Weights of a small GPT-style language model, trained from scratch on English Wikipedia: vocabulary 2048, a variant of Adam for these matrices.
MLP neurons of a small language model. Each row is named by its layer, matrix (gate and up: input weights; down: output weights) and neuron, and shows model dimensions 32-127. Each number is 50 + 15 x the weight over its row's rms, rounded and kept within 0 to 99. A neuron's up and down rows have the sign that makes its largest values positive.
After each neuron's rows, "fires on" lists the tokens most often at its 100 highest values on Wikipedia text that the model never trained on.

L5.gate322:52 61 31 59 48 53 37 37 55 56 82 33 62 55 83 49 58 34 44 17 69 31 46 35 37 66 31 51 44 59 38 58 47 48 61 21 76 47 52 50 57 38 73 43 33 70 50 68 52 72 48 70 19 55 58 53 48 61 58 45 72 54 46 38 55 74 08 27 40 51 48 30 47 41 58 63 51 69 44 27 49 51 35 45 27 68 50 50 65 60 27 42 73 35 31 77
L5.up322:87 31 68 57 63 43 45 46 45 39 52 53 63 47 47 42 56 54 67 50 33 72 67 42 25 33 28 32 10 46 71 66 46 57 61 49 41 61 29 50 29 41 71 65 47 38 71 55 38 55 60 83 65 75 56 49 66 61 47 69 39 57 36 77 48 78 52 76 44 53 53 37 45 25 54 42 34 50 55 69 47 39 59 59 35 38 21 54 63 40 52 57 31 45 71 60
L5.down322:65 34 54 60 43 34 68 36 51 59 60 53 34 60 65 53 44 40 66 39 43 81 22 47 41 69 49 58 46 49 59 51 54 36 68 47 44 37 45 69 36 18 62 31 69 53 46 57 55 40 67 63 61 34 51 62 54 49 13 39 43 33 99 25 19 46 56 13 44 38 44 23 78 57 41 15 61 39 55 30 52 64 75 15 52 33 41 64 59 62 57 47 50 48 54 39
fires on: "ed", "os", "e", "d", "al", "la"

L5.gate252:47 57 41 69 39 63 45 53 42 19 66 61 31 38 60 20 43 65 61 36 60 18 58 50 48 62 62 40 62 42 64 69 51 64 56 66 76 60 33 73 51 69 62 68 52 38 83 44 64 59 75 54 28 53 53 54 64 46 50 38 46 19 75 57 55 46 68 66 56 29 32 49 41 53 19 49 70 51 41 50 22 58 43 66 43 67 58 44 54 74 42 34 86 53 66 60
L5.up252:59 40 24 73 68 70 45 43 36 52 35 60 36 85 49 58 70 80 26 43 63 43 47 42 62 57 56 42 54 62 70 26 34 36 58 36 44 57 62 43 61 69 41 57 42 66 80 51 50 71 45 62 16 42 52 57 41 48 28 68 62 53 48 68 58 42 52 42 51 39 41 41 53 63 49 32 52 45 65 70 65 37 32 55 26 46 57 41 39 42 21 54 33 28 39 48
L5.down252:42 52 67 75 33 14 61 37 45 40 53 27 59 27 58 57 68 32 56 24 34 33 44 63 54 53 41 57 54 29 39 42 55 49 40 39 50 25 53 52 53 39 47 67 51 46 32 34 53 40 42 36 29 28 51 68 39 42 38 44 39 49 97 38 77 34 34 60 52 74 55 61 53 62 63 73 23 67 33 65 44 59 60 41 70 61 75 57 72 53 60 54 56 39 53 50
fires on: "al", "la"

L10.gate84:63 22 50 45 46 60 59 53 42 48 73 44 54 48 38 64 43 60 46 35 43 49 20 29 22 59 43 24 44 44 59 40 45 60 45 27 84 42 65 60 62 55 24 69 60 43 29 42 39 49 38 63 35 49 30 59 63 56 66 52 36 73 56 38 54 45 40 39 31 77 47 54 51 63 49 65 41 64 46 27 39 58 71 36 71 42 44 00 41 70 25 81 41 41 59 69
L10.up84:66 49 54 29 70 48 82 37 59 45 60 61 43 78 73 71 67 50 53 57 42 40 57 42 59 47 69 68 44 42 40 41 53 60 79 44 55 47 83 69 16 54 70 71 53 47 38 28 74 45 48 44 45 46 66 68 13 47 68 70 54 42 53 58 60 65 52 51 44 39 47 65 58 51 37 41 65 27 51 54 59 41 28 29 65 47 89 75 46 57 50 47 41 43 35 53
L10.down84:49 39 45 62 67 56 48 55 51 36 54 70 34 52 44 65 64 22 87 54 62 46 80 69 71 72 63 41 61 40 41 39 62 67 46 34 54 52 32 54 31 62 34 17 24 62 69 62 38 17 47 37 48 51 41 56 56 68 74 28 60 57 03 41 12 56 50 69 55 26 60 47 69 47 44 56 36 77 97 51 52 46 29 59 54 52 43 54 65 52 19 45 33 51 76 58
fires on: "s", "ing", "t", "ed", "d", "b"

L5.gate367:86 39 66 40 35 40 62 62 32 69 70 50 50 52 52 72 49 71 36 52 32 47 57 38 74 58 47 47 51 35 53 55 70 61 46 54 70 42 33 47 38 64 31 41 42 60 64 47 29 43 58 70 38 20 60 56 33 49 25 67 58 51 59 50 65 74 39 51 43 61 49 35 20 42 59 30 54 56 42 37 37 58 32 76 44 49 20 74 73 76 28 71 67 53 43 74
L5.up367:28 35 44 42 41 47 42 20 65 56 68 64 42 68 44 33 75 59 64 32 77 61 49 24 38 45 64 53 28 82 57 77 30 63 53 45 45 38 00 56 47 41 59 46 64 40 62 43 59 57 68 31 58 48 19 51 67 56 48 64 55 40 42 44 14 66 40 37 69 66 31 61 74 78 47 36 39 38 47 40 32 38 39 48 47 40 43 41 71 42 56 43 49 39 54 70
L5.down367:51 41 39 64 58 78 60 55 52 53 24 39 57 63 61 52 54 48 31 25 67 54 60 49 40 46 37 32 44 40 47 60 40 09 54 33 43 35 63 57 47 46 70 37 65 24 74 61 67 54 25 88 47 62 65 56 44 41 64 48 58 12 73 74 59 50 64 39 53 53 56 57 69 59 43 50 43 46 55 48 57 99 82 41 47 69 41 45 53 47 34 65 64 36 38 70
fires on: "e", "ish", "son", "point"

L2.gate112:24 52 54 68 38 60 41 52 53 59 49 47 59 59 64 56 28 36 38 51 62 46 37 54 33 50 49 76 64 54 27 35 48 38 90 63 71 54 55 52 51 60 27 46 50 55 55 65 50 55 40 36 64 51 56 49 44 49 53 51 67 29 52 49 52 56 65 48 44 44 54 59 52 48 70 65 40 17 47 20 47 56 55 42 57 58 47 45 59 52 20 66 58 51 40 50
L2.up112:45 58 45 26 56 56 26 65 39 56 44 39 44 35 50 68 55 47 59 68 54 08 38 26 51 72 87 36 30 60 60 28 48 49 67 42 65 32 69 32 55 37 43 37 32 51 32 42 60 45 66 29 40 48 51 49 58 59 39 80 57 45 45 56 29 36 33 81 56 38 18 50 55 42 55 40 34 61 65 28 56 57 54 48 52 44 84 36 28 48 29 59 17 43 19 61
L2.down112:30 39 59 55 62 88 47 55 17 46 34 41 50 76 49 85 51 60 54 43 47 42 42 45 39 43 51 53 47 56 23 47 42 43 57 47 58 56 51 42 55 66 52 34 39 52 56 46 49 41 75 67 30 48 54 73 49 27 68 43 70 57 53 39 35 38 82 48 60 43 39 46 43 55 74 39 44 60 64 50 54 28 59 53 61 56 58 46 54 63 41 55 50 40 32 31
fires on: "s", "ci", "ri", "o", "ur", "i"

L8.gate487:58 50 64 48 80 61 60 52 60 22 47 25 60 70 56 46 49 55 29 46 54 23 55 54 31 50 46 51 51 44 59 27 79 41 69 43 49 35 53 43 64 32 02 58 48 56 36 81 59 39 52 37 28 26 52 40 37 41 33 51 56 52 46 46 63 55 41 49 45 60 52 52 61 48 58 48 56 19 44 26 65 85 45 63 44 72 29 44 38 40 36 57 71 56 32 75
L8.up487:20 41 61 61 42 69 52 61 66 38 68 62 41 55 56 44 31 72 53 47 59 36 37 69 38 80 62 60 50 27 69 52 56 61 54 59 65 71 59 77 50 59 49 51 65 50 64 72 61 26 57 31 55 49 72 26 74 37 37 28 68 76 42 82 21 49 30 22 47 26 64 42 28 66 31 45 42 53 46 47 48 45 64 58 49 72 51 57 85 65 44 52 77 43 76 44
L8.down487:51 42 30 54 56 21 62 42 43 41 30 36 49 41 44 59 51 35 63 64 36 77 67 16 34 42 35 53 35 51 57 48 18 43 57 57 39 59 83 35 55 57 64 68 52 67 76 25 55 52 55 54 36 53 60 61 25 26 53 30 36 60 39 50 53 63 69 50 68 48 54 51 35 54 23 52 56 54 41 70 44 60 43 27 47 70 50 43 28 48 70 65 36 25 60 54
fires on: "tro", " that", " who", "ro", " mi", "ri"

L8.gate208:65 26 75 57 58 33 93 44 67 44 39 65 36 46 54 40 65 34 38 42 48 68 45 60 71 35 60 32 26 67 76 19 34 62 57 20 47 38 43 48 62 38 54 50 58 43 40 69 57 32 20 28 23 43 43 50 42 54 35 69 54 31 55 88 36 55 33 33 59 38 77 71 46 53 58 25 48 60 36 38 54 44 25 75 27 23 47 30 53 44 37 66 52 60 65 43
L8.up208:49 33 64 51 41 22 58 42 46 34 07 53 40 56 60 45 54 52 44 39 89 38 34 34 53 28 42 58 39 39 65 37 79 67 48 36 19 64 70 73 65 48 37 63 46 49 72 51 56 62 71 53 37 51 59 25 38 80 44 79 66 48 55 47 59 31 40 50 55 58 49 62 71 45 49 42 62 32 36 28 52 60 38 46 39 46 44 52 51 62 48 56 39 58 68 50
L8.down208:68 35 71 52 50 40 76 60 59 35 73 69 75 59 72 67 59 58 44 85 68 22 24 39 46 51 28 54 31 59 58 45 57 66 55 41 38 46 44 66 57 61 55 56 61 50 26 55 65 04 44 31 29 34 41 30 50 47 57 59 27 26 51 49 45 36 71 45 59 50 68 46 73 51 61 43 63 73 12 37 38 58 71 65 47 46 75 40 35 37 37 56 74 61 67 58
fires on: " which", "\n", " \"", "t", "ic", "."

L8.gate476:50 59 67 48 44 53 78 58 43 47 46 50 50 33 47 41 33 47 43 11 63 65 51 31 42 67 16 40 38 56 23 56 50 58 86 49 47 45 62 41 37 51 70 56 47 62 42 57 77 34 59 51 29 36 15 55 58 33 51 74 58 47 48 21 60 68 50 47 62 69 52 64 60 29 37 43 31 42 58 30 44 55 64 50 45 39 45 10 52 55 77 71 34 59 35 61
L8.up476:44 58 63 33 70 50 49 41 41 62 78 66 83 62 31 40 53 65 60 45 75 55 55 51 76 19 45 46 53 39 37 59 38 46 45 39 52 47 72 38 46 58 72 56 18 38 55 57 55 48 48 24 60 24 49 84 44 41 68 44 33 52 40 51 42 47 68 34 38 31 69 53 54 59 33 29 70 67 45 71 70 42 64 42 54 45 35 75 51 45 39 59 38 55 66 54
L8.down476:63 25 41 48 37 53 55 50 28 80 51 35 61 57 33 48 36 44 63 11 89 47 45 39 63 49 75 45 51 51 58 76 32 06 48 64 86 56 48 52 49 30 37 56 28 51 28 49 63 40 45 53 59 29 36 59 74 74 45 53 73 72 74 44 51 46 49 50 38 99 29 48 30 30 32 53 40 43 57 41 76 50 70 40 55 51 69 37 34 40 75 50 47 60 50 65
fires on: " appear", " role", " assist", " result", "point"

L5.gate313:58 55 36 58 48 41 47 59 67 40 80 45 09 45 60 59 51 48 23 48 47 55 55 31 30 61 43 45 51 57 53 63 31 43 27 44 85 34 70 38 69 54 45 35 50 70 63 57 68 33 54 65 44 30 42 83 53 44 52 56 34 49 49 63 34 64 37 65 43 73 63 28 32 39 20 42 23 54 46 32 51 47 48 23 41 53 42 52 92 22 74 77 44 54 25 60
L5.up313:32 30 62 56 38 64 35 69 55 16 62 35 44 30 37 64 60 70 62 78 59 69 44 26 64 69 28 32 15 42 46 50 39 40 58 44 44 71 56 49 16 69 39 37 72 45 68 69 36 41 56 43 70 46 53 47 93 46 32 81 42 49 69 61 33 19 59 65 62 58 70 39 43 49 64 26 38 62 42 40 41 58 48 51 37 33 89 53 47 51 43 70 33 57 42 33
L5.down313:64 31 42 76 23 54 79 31 53 38 64 44 24 69 48 46 46 32 49 23 56 84 36 73 39 33 49 57 40 55 66 44 49 50 85 50 50 53 56 36 53 30 75 67 44 67 52 48 27 49 61 29 72 38 67 55 15 59 53 28 51 35 40 42 45 48 49 46 50 59 33 53 54 64 47 79 56 61 51 47 19 30 64 77 54 48 25 26 71 68 43 39 50 42 31 70
fires on: "ed", "par", "d", " met", "k"

L5.gate133:26 42 51 39 37 48 62 54 45 33 57 29 79 25 53 63 50 48 93 59 22 77 50 81 55 79 40 39 26 54 71 48 61 45 58 70 23 66 58 47 36 57 48 46 30 38 57 57 37 52 37 59 61 37 33 35 37 22 52 28 47 40 57 44 49 51 73 33 52 57 33 80 57 56 35 85 45 64 44 55 55 50 15 56 79 66 55 69 37 41 49 48 39 56 51 34
L5.up133:69 52 59 51 42 27 21 59 60 42 64 54 46 38 20 69 51 44 70 64 58 66 37 66 59 50 39 56 49 39 44 44 66 88 60 49 75 34 53 70 32 37 66 61 45 35 36 28 24 63 32 53 61 51 41 16 48 39 69 49 38 48 59 36 20 72 43 49 67 54 43 44 52 67 63 31 83 38 62 47 12 63 41 40 40 45 69 37 32 63 27 47 39 39 56 25
L5.down133:29 29 16 46 57 49 55 69 49 58 32 45 82 42 58 43 47 61 76 50 58 37 49 52 58 20 61 64 29 41 72 70 24 04 39 41 42 66 56 41 60 37 51 39 44 67 65 45 43 40 36 48 53 80 19 67 44 56 43 79 33 41 66 40 37 36 68 43 40 53 66 34 61 73 51 53 17 56 47 57 59 31 43 59 52 43 33 34 15 22 57 67 35 54 59 52
fires on: " c", "ition", "ion", "ure", "tion"

L9.gate109:42 46 33 53 66 39 62 66 34 65 58 77 49 24 66 53 45 45 13 35 56 45 45 53 31 64 55 46 61 26 28 46 43 40 44 11 49 41 54 66 40 81 48 28 48 38 69 18 42 76 48 59 66 38 63 52 54 22 49 55 57 64 59 57 29 55 29 48 58 43 43 48 62 27 71 57 25 45 69 18 28 44 47 45 32 39 65 32 42 61 33 56 53 62 46 62
L9.up109:40 51 50 48 71 62 34 59 60 29 56 49 25 36 57 67 65 42 69 28 53 55 71 38 77 37 46 77 53 49 53 45 48 31 42 46 30 63 30 65 69 34 49 46 65 64 50 30 66 39 48 48 51 44 50 18 16 81 51 58 59 42 22 57 35 26 67 76 67 67 63 35 41 43 53 54 52 63 60 41 17 59 62 62 66 21 35 54 69 71 33 63 09 57 25 53
L9.down109:63 38 41 55 54 89 94 36 46 73 47 32 46 65 21 62 24 61 35 57 69 60 57 43 48 49 42 34 59 46 57 73 42 66 68 47 46 47 80 32 32 41 33 60 22 35 38 48 36 64 19 65 52 69 47 61 46 33 76 64 69 58 97 29 52 57 51 26 68 73 30 58 45 26 58 62 54 63 50 58 70 52 33 63 42 44 75 68 74 45 35 39 24 46 51 49
fires on: " Go", "go", "o", "s", "ight", "g"

L2.gate487:32 51 49 58 46 43 65 30 42 34 71 19 56 59 42 58 53 55 68 20 44 51 36 57 63 41 52 29 60 74 43 57 46 47 66 84 73 59 49 42 31 84 34 50 55 46 66 45 51 52 36 49 37 60 68 24 51 63 54 40 41 44 62 63 82 71 65 48 45 36 59 58 74 46 34 53 51 63 48 45 53 53 36 35 61 07 30 48 57 27 32 53 62 62 45 54
L2.up487:56 44 36 63 37 44 52 51 64 44 55 57 71 55 66 46 53 20 48 65 19 62 43 47 58 54 78 45 45 33 36 12 56 55 70 57 51 57 56 64 45 54 64 39 34 56 28 54 64 53 06 62 70 41 79 46 40 45 25 41 37 42 32 53 39 48 54 31 47 55 54 72 78 65 59 30 62 39 31 69 56 51 51 67 64 55 60 43 49 66 29 73 14 50 70 49
L2.down487:29 51 61 59 55 52 49 49 25 51 61 73 49 71 64 66 76 45 53 54 52 33 25 40 38 40 52 51 16 41 61 57 46 29 33 60 45 45 26 42 62 59 60 48 25 45 64 31 42 48 30 44 48 59 46 35 45 79 50 68 65 52 58 47 51 39 30 56 70 56 47 34 50 48 46 27 36 29 56 32 53 52 51 58 54 51 36 44 49 43 49 48 62 33 38 37
fires on: "s", "z", "tt", "x", ".", "c"

L9.gate275:49 40 52 69 70 36 35 50 46 80 93 64 79 70 67 68 67 30 32 34 54 29 40 48 37 67 64 42 52 69 47 84 53 42 60 19 46 38 49 42 67 44 55 63 33 63 55 65 43 75 53 65 19 36 22 64 60 66 61 59 27 38 69 51 61 45 36 56 51 47 33 21 55 39 54 25 51 52 43 00 50 55 62 62 50 46 73 38 69 47 50 28 33 74 47 72
L9.up275:43 52 42 36 57 30 49 58 35 52 41 61 36 41 39 48 34 42 73 49 66 62 25 85 56 89 51 58 35 40 35 59 48 67 83 33 45 36 23 49 71 48 39 36 53 52 47 76 40 72 64 45 41 46 45 70 40 74 29 95 55 36 21 75 60 49 43 46 63 49 55 45 82 69 37 22 45 42 52 58 52 21 34 72 46 52 58 47 41 63 59 48 53 29 42 38
L9.down275:48 53 47 31 46 41 64 62 40 58 32 72 17 43 53 42 33 29 41 44 34 28 47 84 69 46 43 30 53 68 41 18 55 55 32 24 65 51 39 34 43 41 44 32 25 58 49 39 41 86 65 88 57 83 65 56 48 40 48 60 43 45 83 62 53 62 68 56 47 60 37 62 57 39 36 63 51 91 57 29 21 62 77 30 51 56 39 54 58 60 49 49 67 31 57 51
fires on: "ed", "i", "d", "tt", "z", "th"

L4.gate426:65 55 39 51 22 38 41 29 55 52 71 60 47 39 47 64 35 37 47 47 83 46 63 35 40 67 36 51 57 71 57 48 53 66 59 39 51 33 61 54 44 53 51 31 51 57 65 45 46 42 41 71 54 51 77 51 59 33 45 51 42 34 69 41 64 60 60 37 72 31 32 45 42 71 45 79 66 44 65 36 53 45 24 48 51 62 63 17 49 70 27 52 29 67 46 31
L4.up426:79 63 29 38 34 64 48 49 57 48 52 56 66 33 63 10 58 28 70 46 51 60 18 29 47 63 56 36 47 35 70 31 41 58 69 38 41 43 42 69 55 55 61 74 48 42 27 68 24 30 36 48 30 27 55 47 51 53 69 68 50 56 40 57 58 63 48 54 54 32 73 40 26 66 65 23 38 80 64 60 24 42 63 71 45 30 64 61 57 44 41 37 49 41 47 35
L4.down426:53 41 57 38 58 31 50 56 38 12 52 31 71 69 88 75 64 49 53 73 56 38 29 22 44 62 42 35 04 50 52 48 49 49 44 72 64 53 23 61 56 53 60 35 39 42 44 46 83 20 60 53 73 39 45 48 35 72 46 43 53 53 99 21 57 42 50 31 52 52 41 53 54 46 41 57 59 64 19 49 64 56 59 39 64 29 47 77 44 43 71 47 29 64 36 64
fires on: " b", "y", "gh"

L9.gate153:53 45 38 61 55 52 42 74 48 65 51 59 41 61 45 63 42 27 43 62 48 32 50 59 35 55 49 44 55 38 39 04 71 25 65 43 65 61 39 36 55 41 36 48 45 60 60 66 74 41 58 62 50 48 59 52 57 48 30 31 63 31 74 19 56 31 46 49 51 57 53 45 51 48 45 48 23 51 86 11 18 71 72 58 54 49 53 35 59 44 46 52 52 46 73 53
L9.up153:52 48 50 59 41 75 55 63 60 62 36 57 54 43 53 48 43 49 43 43 35 56 80 35 67 41 60 56 44 48 80 42 26 58 62 52 53 78 44 36 47 60 38 60 19 27 24 61 64 48 44 79 52 30 62 51 38 33 62 64 40 60 45 62 79 40 69 52 26 51 83 33 47 30 54 86 74 26 71 47 44 31 46 30 19 47 61 53 59 65 59 66 48 00 52 49
L9.down153:64 63 51 63 48 52 68 48 43 47 37 42 73 74 53 39 52 17 62 73 47 43 53 52 39 59 57 75 56 45 33 42 65 38 49 81 57 35 56 49 54 70 64 55 49 54 49 62 51 46 33 66 50 41 70 44 52 70 48 51 60 38 69 46 35 34 32 77 48 67 66 51 49 68 39 53 53 60 64 61 51 71 27 67 47 45 49 46 32 50 31 59 01 46 58 63
fires on: "==", "\n", "|"

L5.gate474:37 34 30 74 59 52 49 70 46 44 60 70 55 55 56 75 26 35 35 56 54 23 55 64 43 62 57 39 62 47 86 18 65 37 47 57 35 67 27 63 56 34 30 68 74 40 66 44 58 51 54 41 26 44 39 45 60 75 64 59 58 27 75 52 61 44 73 49 65 54 64 41 51 64 36 65 35 65 40 35 48 67 47 59 53 37 38 80 48 69 56 66 35 63 47 32
L5.up474:38 52 52 54 46 72 65 69 49 47 34 44 45 48 56 45 53 61 26 55 69 54 68 64 60 79 49 66 56 52 48 57 79 76 34 64 74 42 72 23 69 39 84 59 84 61 57 33 52 57 42 67 66 46 83 53 42 44 52 54 54 40 53 76 27 40 44 70 17 58 77 60 38 50 71 41 58 64 63 29 37 40 57 17 61 49 60 20 39 33 47 66 52 54 59 57
L5.down474:47 52 16 53 52 48 50 60 45 69 45 43 37 52 63 33 56 56 61 43 51 59 41 12 30 43 50 55 59 59 44 55 53 47 68 40 22 37 78 51 45 73 60 46 37 61 47 21 56 55 46 47 65 67 57 45 31 35 62 28 43 37 08 69 53 61 52 39 63 24 70 38 39 38 50 73 46 68 19 29 42 45 59 24 81 48 64 49 43 39 60 63 42 25 47 64
fires on: "p", "tro", "ro", "ed", "ip"

L5.gate158:11 63 41 47 47 40 68 25 30 41 90 56 61 48 47 55 42 50 40 18 43 50 33 38 68 77 37 51 69 30 48 73 40 67 32 35 82 35 57 35 67 57 63 50 68 52 07 68 48 72 29 38 55 84 42 59 73 46 25 29 44 60 48 64 56 85 50 24 49 72 36 41 36 49 49 35 52 46 30 21 43 25 61 30 34 14 33 43 48 63 47 74 52 54 52 42
L5.up158:27 64 60 78 45 46 55 48 37 65 30 63 34 55 54 38 55 34 44 59 37 30 58 51 61 77 34 35 58 51 56 50 38 47 44 62 44 43 54 63 27 43 38 72 52 50 59 81 52 33 43 92 49 45 76 43 29 54 47 35 55 59 58 82 33 73 35 65 33 57 67 59 56 40 38 42 62 55 57 60 44 56 83 34 74 38 62 48 54 48 42 42 46 49 37 37
L5.down158:39 42 63 47 65 70 63 59 39 47 27 52 62 56 59 60 38 31 58 70 69 68 15 48 51 38 52 59 52 49 59 31 49 38 64 57 48 57 43 67 22 74 57 45 27 38 39 54 43 39 66 46 79 70 73 55 46 34 73 67 38 52 00 38 59 00 60 33 71 45 22 61 34 54 54 41 46 28 55 25 46 50 55 83 49 57 49 69 74 41 37 48 55 58 53 47
fires on: "s", "z", "ch", "n", "i", "b"

L10.gate266:34 14 47 46 47 56 72 67 40 49 43 53 72 53 62 87 44 34 20 73 62 44 61 53 55 73 57 62 57 76 69 59 46 55 42 60 58 54 43 41 49 48 44 58 35 68 86 83 63 70 46 78 56 65 58 40 50 41 38 25 38 27 72 46 66 42 53 76 50 30 62 60 35 47 51 49 18 39 33 00 46 42 58 63 43 49 62 53 14 47 64 59 40 40 48 66
L10.up266:62 37 64 57 36 90 59 57 50 23 41 40 18 53 51 74 52 59 43 42 52 69 65 35 44 48 57 50 39 32 69 62 82 79 30 50 55 15 37 44 39 34 43 57 70 20 69 56 83 55 58 26 50 50 65 54 43 40 52 38 55 43 73 62 39 31 55 66 64 37 67 56 58 62 68 79 21 34 56 34 29 26 43 43 24 60 37 77 51 23 46 68 73 52 63 45
L10.down266:50 65 48 67 31 51 59 38 77 59 51 36 69 20 59 17 47 33 45 40 42 49 08 43 48 71 79 57 53 47 53 49 31 43 56 46 39 40 72 37 46 38 57 45 62 76 44 54 41 64 52 45 73 62 47 58 75 45 51 40 40 53 04 50 42 50 64 19 35 52 44 50 89 47 45 57 59 58 43 97 46 50 35 40 58 60 58 43 54 44 37 34 47 43 71 27
fires on: "co", "ro", "ic", "tro", "im", "ult"

L10.gate249:38 60 48 39 38 70 60 47 50 69 64 78 42 59 38 56 47 61 32 18 32 42 57 58 65 62 45 38 46 65 26 61 92 60 60 74 43 52 36 75 83 75 52 45 52 58 47 47 52 56 47 43 51 64 42 38 36 41 65 56 68 32 55 78 34 70 29 49 41 53 22 36 47 57 60 14 45 39 41 43 58 57 42 47 42 32 53 27 55 48 16 47 65 38 77 46
L10.up249:44 69 47 57 36 30 42 31 46 32 44 68 46 72 24 54 40 52 27 06 44 41 39 55 25 57 64 20 85 69 54 26 54 64 60 25 82 46 59 50 72 42 46 42 58 69 53 63 34 64 42 66 30 30 61 59 44 52 57 19 44 54 69 40 64 56 57 59 45 45 41 60 41 61 35 46 34 99 58 33 45 53 40 68 57 54 51 26 36 25 40 24 54 84 48 34
L10.down249:36 56 68 39 31 35 39 76 53 22 37 33 43 63 57 60 61 56 53 59 17 44 72 57 60 51 45 51 28 46 31 42 56 55 43 46 48 65 41 43 55 59 29 56 74 54 55 71 52 32 53 29 43 73 65 65 48 44 41 69 53 40 46 33 57 38 38 64 38 70 44 49 19 75 56 64 43 67 40 53 57 36 61 95 19 49 67 38 61 57 20 48 55 52 47 41
fires on: " A", "la"

L5.gate286:57 66 42 59 55 68 59 67 39 64 63 48 47 26 46 44 64 58 49 21 55 72 43 36 40 63 14 61 70 23 57 39 93 89 18 32 80 61 53 42 38 41 59 66 40 28 20 31 62 54 43 44 64 26 72 21 58 51 69 55 64 51 45 47 55 58 63 66 63 51 05 59 76 69 73 36 60 72 38 52 15 57 25 47 40 73 62 53 61 28 41 27 25 53 36 49
L5.up286:72 38 43 43 60 81 23 55 45 47 46 62 49 46 57 67 60 55 39 23 50 28 45 40 49 44 56 75 25 42 21 51 74 74 36 60 42 25 62 69 46 41 48 63 58 68 41 52 67 37 88 19 74 48 45 49 57 59 35 55 35 61 74 68 35 31 35 33 39 51 28 61 73 44 40 58 40 45 52 63 38 63 42 35 46 60 65 50 57 48 62 57 64 62 34 69
L5.down286:35 79 64 69 57 58 45 44 49 41 50 50 73 38 41 58 32 47 68 47 38 86 82 67 50 62 45 52 47 55 53 61 61 55 44 22 49 54 50 36 45 54 47 62 41 57 69 85 39 57 39 17 31 62 65 37 56 61 32 67 40 29 81 47 48 58 67 34 90 29 53 43 41 56 55 66 73 50 48 60 38 27 38 38 21 46 81 68 26 43 58 55 47 57 39 60
fires on: " So", " form", "o", "ko", "li"

L9.gate393:46 23 56 36 37 46 49 46 23 32 50 53 50 75 46 69 62 57 56 25 48 49 45 56 52 51 66 54 62 34 39 35 63 51 75 38 49 36 20 54 50 59 35 55 55 21 54 70 87 40 71 46 16 47 68 50 42 60 73 79 37 37 54 25 55 57 81 51 65 39 46 70 17 73 45 44 38 60 46 28 49 61 40 46 51 37 68 41 59 43 67 53 53 66 30 54
L9.up393:41 24 55 44 46 34 50 38 35 48 35 61 93 66 46 35 70 63 38 36 49 43 53 52 50 42 18 13 43 30 68 22 37 57 86 67 21 51 53 43 51 44 30 71 92 40 79 55 48 25 51 32 12 41 28 35 51 38 32 57 23 27 60 38 43 40 74 28 44 47 69 72 53 47 32 62 49 76 57 49 52 65 37 53 66 46 20 34 66 61 40 51 56 53 56 51
L9.down393:50 55 45 63 52 41 29 38 47 62 35 47 56 64 61 09 68 42 72 43 62 40 61 51 55 44 29 36 34 32 49 09 41 54 77 56 34 50 40 64 63 49 47 57 52 71 23 51 80 06 59 64 51 35 59 45 57 41 50 78 59 42 56 35 20 37 55 43 56 40 66 60 43 54 32 57 47 55 39 84 66 87 37 73 31 61 49 41 56 69 62 32 59 59 52 50
fires on: " \"", ":", "."

L4.gate452:49 52 71 38 48 52 38 49 64 37 80 63 49 71 73 71 52 56 34 30 47 60 58 48 14 37 45 52 69 66 47 36 71 38 66 34 57 39 24 76 53 61 65 32 40 34 51 47 66 43 61 70 70 21 48 52 76 44 85 80 52 53 59 46 40 32 67 45 51 57 18 40 22 50 53 60 35 68 74 63 18 61 28 15 55 49 59 66 78 65 56 45 38 73 46 68
L4.up452:64 47 22 73 42 61 50 64 55 37 56 73 54 61 52 32 54 48 60 64 50 80 34 53 55 54 40 57 16 49 69 33 51 52 75 71 53 54 08 40 50 64 39 52 39 62 54 51 50 55 41 57 25 57 65 55 43 42 26 53 49 30 30 58 56 43 76 71 80 59 58 93 61 47 39 41 40 10 71 68 59 50 55 40 37 23 28 57 46 48 42 31 34 48 67 67
L4.down452:78 66 35 52 31 58 51 55 29 33 66 32 40 77 41 67 24 52 50 64 74 36 68 75 48 27 49 35 48 36 41 58 48 67 22 38 64 49 41 75 52 53 54 36 54 51 41 61 46 50 62 32 45 48 43 48 59 56 57 51 82 49 99 49 56 42 39 49 58 51 55 43 69 53 42 47 37 37 50 17 49 34 45 08 57 75 45 36 55 42 60 41 17 25 49 54
fires on: " f", " b"